{
  "n_head": 2,
  "d_mlp": 640,
  "vocab_size": 4096,
  "positions": "learned",
  "init_std_up": 0.0184,
  "optimizer": "adamw",
  "final_lr_fraction": 0.0
}
MLP neurons of a small language model. Each row is named by its layer, matrix (up: input weights; down: output weights) and neuron, and shows model dimensions 16-111. Each number is 500 + 50 x the weight over its row's rms, rounded and kept within 0 to 999. Numbers have three digits each.
Before each neuron's rows, "fires in" lists the words (lower case) most often at its 100 highest values on Wikipedia text that the model never trained on. A number after a token or word is its count.

fires in: "from" 49, "membrane" 5, "loss" 4
L8.up110:386496472587501492506496519528487545499508438519355528497474491470412498497572497515413540568443466433592448580440502595494482442508537499494593450446435456464467542415443525447489524486453527506523514427458397468502508564497463452586496483382504441392424523432535417468537514553540447547
L8.down110:547495544415454489506497447483506434473427491420652509533497571534579500481472491488536461444584508586439525366522496418500521569516450443469387516490514458539579469582540443492489451472571486467493493524509593471518460412451473504424544549616504575523580455568498569504500475476486504416

fires in: "than" 42, "part" 9, "time" 8, "problems" 5, "offices" 4, "parts" 4
L2.up329:524508459503491461471404420470475533513475546498563517468418560513470482442481445535492513526603484546568490525567528429606482505508559494506513421522496418568582438505533462438461548455497487526537415417529482538485508532489411469455518457510477490441542549501505490489567509474543522421
L2.down329:469492542487526565526567549555491454461559489446432509538582461481505513534520550449502497461449537473403527477447501527384549499491436475459476639488499594482419518489452528519519456529474481454479581573488507455519468481492573549529498537501528520539419432468510525520449498530471494573

fires in: "more" 44, "most" 9, "much" 7, "speak" 5, "mostly" 4
L2.up340:450455491542511563466441328468491505486442482490525542519397511500529506448457529501506468523513591445483570482447465557501404416447529547442561490499453450468662473550561507439483556412570526581501476559534494506438484539525453558620489472440541501481441464510502511510517475526520430551
L2.down340:553481525468505424510575688535468449504552575401497454486634495466466496512537450467513530463480426542543428514531565462520569586542466491499454534523523535550349552489434483516488498558424470412551509444515521511545461454495488425409515507562452494521491522449501517504492541492478568462

fires in: "before" 19, "by" 13, "since" 9, "while" 9, "until" 6
L9.up629:590527461571518543588445546441481489459526446462553523442458491527411547529516526481538493538493428464558495548580458503458496599525524473487431480444491405514569485500479521660532555605445482531510483477496506449481480473538502551471504484524449478518442453544411533396593512463545577469
L9.down629:429484586457471462420437471571430441497479483519433523457549561525599522472490500499427487478506430548499486571547527430493435494566503463460470536614444545480470510457563548428417419461429471510469554481487409559583525571463505505509416488517580526554460536440581484544408604498457462475

fires in: "as" 29, "if" 12, "than" 9, "or" 7, "either" 5
L12.up126:473436564570440557459404467465522472489566566465417476484572505530557486587450514509464460484580458491473524524564425528450472560427567502555521541502501478462464338458549517551591445573581592425494450438532430443499581568492454528475557481477562546502530514524536510563476625598497493484
L12.down126:481538542487537461483578631439500532531458473566484461426423509530489568430598433489536466556452442479555500468408550522409458531540515459491461500482477406533518675567464436504472577494407470438482607531424550500449489489473538514527498532557450433486563535424447455454514466384509506490

fires in: "on" 29, "label" 12, "ohio" 7, "as" 7, "n" 5, "from" 5
L2.up500:421509438514505557482510481491496499516447570512476378381498575481567480542429479414464492516474493553629513498552467488547478454466462541439480490451519466543545460341491566549604558543520520428551494591492438482472558489444503569414539507546450465510509498564524544465545561395512381603
L2.down500:539493581462523455528520457543525467549533389509561623600489484540467522426568521618509493496501535450351512516472568540510477551510491468506539525529474532446477536571511471438389417474482484546456507357523536511520487535568520483576475483455541530513488500422527442502428440535542597432

fires in: "by" 14, "north" 14, "half" 11, "along" 9, "church" 8
L2.up635:490439477652480517484489524456501456487448485496548474504502533558501476608524548467459437535510552547524372517446458458446492384517460546541535515507487542554534480454481481496486510535469446485505483475504493513516455539501483495569505560474516582533478529423547588562639469491480423585
L2.down635:489537517373524510523521499500499505478540489483518540533481483417496499407469459487496568477498415457463620481567528542571540613488543465460511499491534430462517536534508536500518447482589557493516505555498525485538594462534515496469480441555499421492489466560486430422394515514537569517

fires in: "world" 23, "released" 11, "british" 10, "years" 7, "him" 5, "french" 5
L3.up399:565530512589510489558483557463413399562414531485534519404449533456517525572491481476404469478553506516482551555463401486428438563499482426600517522543489488462499523479450470451559513600595570480531500456526506507411477442569471480511483460582503542483510506506520493510474494526490585441
L3.down399:329496485553557539458472462530504518446570542460520459452528539545551455523439571558532467438521480559489498446524578544564570407484429477489544493497467537611456466482486475495464539457534534567497522521524576545489541611513438502447507503507447506523491486508525500479590498458525482514

fires in: "born" 25, "has" 13, "cultural" 6, "according" 5, "age" 4
L6.up329:432486528437587523558499567473507490497516497498496514501465527490509533489482521510407499499440452498575542488456548543470549470514529477480586550409472466562431553426588457497521526477464506442422364485491565488556513602535447446454453509463480414397459462512526462379443512434513477470
L6.down329:523496480519446445457499374592491521523512499497528491509550450474538488519502519461540479507550561575411484554527519505520459554446499500527450415533476500469586476540395504552479527475513451496509569544543451465425528404462549598578522511511482535525482458496541533600562473587501519503